config.toml
n_kv_head = 2
head_dim = 128
vocab_size = 32000
positions = "rope"
optimizer = "muon_variant"
decay_fraction = 0.603
final_lr_fraction = 0.0
dataset = "wikipedia_en"
MLP neurons of a small language model. Each row is named by its layer, matrix (gate and up: input weights) and neuron, and shows model dimensions 186-313. Each number is 500 + 40 x the weight over its row's rms, rounded and kept within 0 to 999. Numbers have three digits each. A neuron's up and down rows have the sign that makes its largest values positive.
A block is one neuron, or neurons of one layer that tend to fire together. After each block is what it responds to, as a language model described it from the Wikipedia text at the highest values.

L7.gate350:487489494544506563505493484521502496502583521452460556519500501480511519482570502519466452505509462526455502508473495523500455475534507463532571502487549498517520515479478596480518523520529513546554492554501506540549470499492461461484542509524490470502495499487494429536481567499522571512542491475483476535473448444446506573484450523495549414461440473468500485372514535511530518503511
L7.up350:507539524463522536502544468473522514492524479524541514554544505540534572417497482487513488566519559523499546489517523461558470510493504438481424489468530506505512575518468440535539504531481526465516479569580469480504563454485441515451568432528497471541473541464468588524472510481455483463533547417507500535432518542513474463533475545498502468428525512529455548560532557520477553500508
L7.gate839:577493545510465538503559441458501527502542472523439422493506479492557491503447493482465474520542503483547538525542545417562473475505529519497489545512480522532480454537494516537537521492533528532480505520458475517569494479531511517545510552486489519447421595498440485512432569481549510497510499490470525470410503492419462518505516437550494445501444483518575533500522507419527540519509
L7.up839:547487551525532486478508464521448478504483499451472586490484524522565545493459493566496523520512455539559538564571517473499457475454439531542510518534541501435489453491519497488541484546529537489465520486502505532496502435564468453586552517491556437478453490482468543516546512503498473458536478460457637525515542453531427521519439512477576468491563558462464538457484509528474471520435
Description: Line break ending a Wikipedia article's title or short description (e.g. "American soccer player (born 1997)"), just before the opening sentence; also fires on table cell separators and section-heading markers.

L7.gate266:547525485473489528478535453479529516449529520487432469454452393481582501487438572487540565510522524477466554517500484488544520513523393433452521593484516488521493512495476463525502505518514459468534533516542566482493457587487614494509547497585466473524497487504446484490551513625419537513438538461512475423566515491454464448442469503488524528510477522446540505539509544483457511532461
L7.up266:492452465478518544507475537543554510570482509452483496499512524514505544538508563535463488471468482457515507529518478487494509465564497499515479548533512555394460505507494539516465469498500417507400493430500605589498494581475512453504558571440498481484488571446511468515542472441538535464497447486489489441561485565514611396497522473466468481517510531421495496510420442446533469564460
L7.gate922:529500448463465461576541505471483469491477484490524433534576486492516512547452490504499545477534528480509552467496527495501508513467486551458464513487525444536597492520496572517478512463519490577499527487527504529467512485486492549444487546486421487518500500509534439452494511476526467550520477494481478492547462474494555534459544554444496471533539530591561546598504451504528457461484
L7.up922:517467497489490509583501441455444511551480535459460511466511433485571523532447513517533547423474513423498561403434486456524555485485454470448533483488450517357545476545507500560508495522490462557455549512480514491544517457580476469503486485572440464610533474474525490566517519495491456505494495528469523442513520566450558518522423478494539477523467526526510492526535553487476497500511
Description: Short subword pieces inside unfamiliar, mostly foreign proper names and rare words, often in tables or lists, e.g. Nor-t-je, Sik-lósi, Nic-ul-escu.

L4.gate307:503467397460503509561509453434497494482477461523517476495486620423461497508484586444499448520484553537523576543606482554433459569515511502472484489479517469471443550490536510465456504502482502476475463506538461486551513547549499535521513444538499513534508480479510472500477461466453476502576484435534561484409529501479517455484486503545471495479428524482472483554513431526491515538506
L4.up307:541514490521520432467477506520446536547563446489504472506528438466517522521488521529541475517479552397552493472491525562558540543505527484515532521510562450553496463459495481551501465510420469482431599523446527535489589588545512460490494466533478522555457485498470538504475448536537494507482493497550532509462500423505509458502500499429447439541400554472467568530449479481518497551502
L4.gate631:458494493456572448489481498467466493514557449521527430495504511511580549575477580524498551485508537496422480426539479525489435470440554513493574492473465489579551494554510446516428477527520540470442494510514527517492529563497530501431476505445573491485493488488449470498480434547529468489507505554416484531489488476490478541440552542435462457426467606480387515467556529536465465397495
L4.up631:484530524501460493481476517528533562525503520531550489578467517419578502561484509535471498491499457471479459546532585579482424522492558439512544450531512510561554506460517544465574465443499496465453500519516522508482452469515466417478474555438492482497552485544523492467569457549540531544512532479535531543478414529521549575485511470489518533601490560454460498489480465527522501537528
L4.gate715:568535534504542552522532532476483524497582509499480520520442543488455474515487537507540496510506428447554529464481463543542460574515436493479432486491545526488493508495520516515551522483534502435480509448540493518559470511511437532478437473466560477530551505521503459615496424536516505505487494534545585520505552458517513508559423516544527547503583520468498470449528495591452447447538
L4.up715:451447416593508465468512433475552572407486476531520430563547481491481567468436565535499487448457436512443518491517458583503504523493491492535490535454545510440535493468533467496522490475493500468473500484513421521579466495525510511431480497508450506540518521521482525554458463535518500519490451578511520530453523437492546529507560535587486602500515475562462508462591486446513467506481
L4.gate717:462535471499415549501466452476585554544559523528488521512528476485549577469501531512517484435516504480506487545454470501498510523556507530540539548466512598442484505531473479540489568478460485497486480517467527503526492484473481521507556464472495552493482454532441497548495518479487412457398536403507434517421484499533530509539528496547466430447500537488515478458488556530548511490540
L4.up717:496482441548488391516515505440550578518465494472473506543503544525495538498566391467563456475530568434468482513511454561546453465593469512573545561541622549476503445482521483510509469484552482462415449507495467542486477514519484516484469522447562531471550490479483451474474470540461476429532508473469423469508523497470528513520562562528566477484497508525559482538527442525523511473551
Description: Function words (and, of, as, who) right after a nationality-plus-occupation or role noun in bios, e.g. politician and lawyer, director of.

L3.gate354:454547468531513495456497518492505525487516513548556537437468508538472462486501488465512535536524470548484461568487518583544538463453471527544542488500578481483552468471490532450505454489548505516514483539576460503559459493510526538554492488406525480495554482516529484516519515465493576486595529521497492547468520476497490459511472471421513512485562549470543484495481515550540496522609
L3.up354:497478506522565524537463536537468502495481468506501486526505460443495537540475520525467534520501489516472558478466519458560484513523517501477507518465603528478557536474474474475506528501555425496540474477473530527585474469557498441434428542509524527460511574549471551508491525464530496523414447541464500516489467537521472556472544540522505475485508504521566424464492523482395484494439
L3.gate517:559496557600498485528495457466486462436519461447482458527435448449505460538507488499515530514509536468481480538431420578490509561449441487429506587431490525488420537526436503514584403441489474506510456544529456407501436564498538549479427544513455631499479490516518466506512429522536513456485539516528514539566513472548477503574405489518541591513557503534576543496525504453497515432598
L3.up517:497532511491534507535500465478481548520598518531486528477432466465465473489535491559425539530489476553533530519511444500504513550440522479482452546463517505590558560572511550474529463450495491511517492548485418502550487472488561511482477454448442515534487424573502492476531413527436509415563496503622565482429481459560498552532475452500511567533419488554455512534404459456485497453459
L3.gate548:526493477537440536493571522482551478467555546500495505528475507513500450530498562453464504502455450478480432446447464429490494561553503532453482507520535470441426448475408522495564540453502493524475440513462497553515398492441563497555470494423445507538566510612461503459444535517537483494474469483501490449531467436503536498506447525511496508433475491585530509431525470514468442530467
L3.up548:536492473575519443464475516537551474511499493551455437482467457565508440460521520493531516512559535484469506446524544510521562491444560516553508462454444492486470499461522570502513493458485447525443505455506451489524469464498523435466473573432500485532491433414549459512514444462506481503533512483568424486560495483438496453465487545478439462460428513422544553470465513532476454476505
L3.gate567:554470489467493566534452510473473463500495459588582563516538512535473522556498512542441552508521460476546532527487510452488435462473555487540467614449444453431522526463423445471458511452447489510484506514471550521460552490488434478522464503491507568492522521483492529460496531467522526499500539503517476462492521462525503505487497490451593502553470479509461559527503465446524555543489
L3.up567:472517527494505481427478515527461548567471454483543479470502528495449486546462512512512486494481480458466501499531469614505560453588494411523500461493452510529515559491453469474509424458520556591497593431565467450499523510504491554557446400435465533497548580493482523547490519527505529564507493512577523509485481408450480506459449493507445492495481491525434517512469574524459493488463
L3.gate741:472459449555470523542497555429534511488450552515450519446485451479514468457488470570514550466521521462434491489534478470482428484483471600522438473521490569519463476478468444468502582518478589461573487557506478473487501465544500501494563471470485454528430505523521544518512552475504435521483484534510368485532446545466453500498495505442550475474550507510475474510405429541468507546451
L3.up741:489486521539523530591512510524599540549494503493475503522548471481562445495517435500474447506506482531500457470449547480433542497481486524547515484396448519501415517493449410489470436503569566487536554495510482509454442479525515491582482512430480511485437488542505582430482510527460568508537501495491459477572481464400551568512471439486544456483506500474578531514420515502537544509485
L3.gate833:478481521575479522493421482503487515452586481498524520488505446468543419497472500505494490495489506447535503411500507471495462525533552446478527528541555490549458485466533469478486501513526531475471479549455558513499504450578493456461479413590494463533497521491520456459540481519542525565556511547552507460525503414488516492511530420526475498475451503516513599401477515411496470542521
L3.up833:466447552470467506394472448547480478504463524499483428524490532487462446546498499514457534512489458515505528508510452457488537534527469480546429509512509518478503552399435464436519481481372513495508582487545439520473495433509525551547436457511480540530469551437482500583484507499476566519463485539511382516507449497597502470466488467490501511538429511516549491579452424555504509503504
L3.gate989:522532499456484493524557562496451437522499599518508537500524457439460465487494542549473426497466561490497506575502492419606497497437538481483428433502520566508571477540513468493514462530479465587495509503519516543492490490550481597546481470578488477454536501499515499530469442503505483452485531473413510516558521550477492468559457464495483476477573533497496565512579509524520499512528
L3.up989:465544514516496478531538473532488466502546543496529480505504545518527493515494513480495478467494477407484476557474497478539489479501564452560480495531538488463549467595568473454504454524540470448483567576501517510582499448483538478442386523538511563496490510480487476464529483475473524511545526506422460547546548456421475486511502485550445484502505485527500524455590513518516460509476
L3.gate1275:436406549445570538451558455491430453486515529446408559428553537500428446500537521533501454461534512518507458483461492492465534490520488541522472514501473522452550519474529504509544472447463529504638521491579585534547458560489502471446426521453487533492531545469472556547495548548602434506560548462533526524436547461468475509435468492491504434538458505510525492486511497509487540501481
L3.up1275:596484454541524471506553422479491496491492449412437514477553505588466436530517505512511556494468522451483570511490529499455497506475476509477506523512503544503515488514500464531486507499570421470490522482498577519538508466467457535497519452545439513501495455448488600502487531476515436469520404547594526456561514482441516493435536477478441577500548533519482463479600537524544480561467
Description: Short subword pieces inside a word split into several tokens, such as st in upstairs, i in basionym, th in Diphthongs, and ordinal suffixes in 1st and 3rd.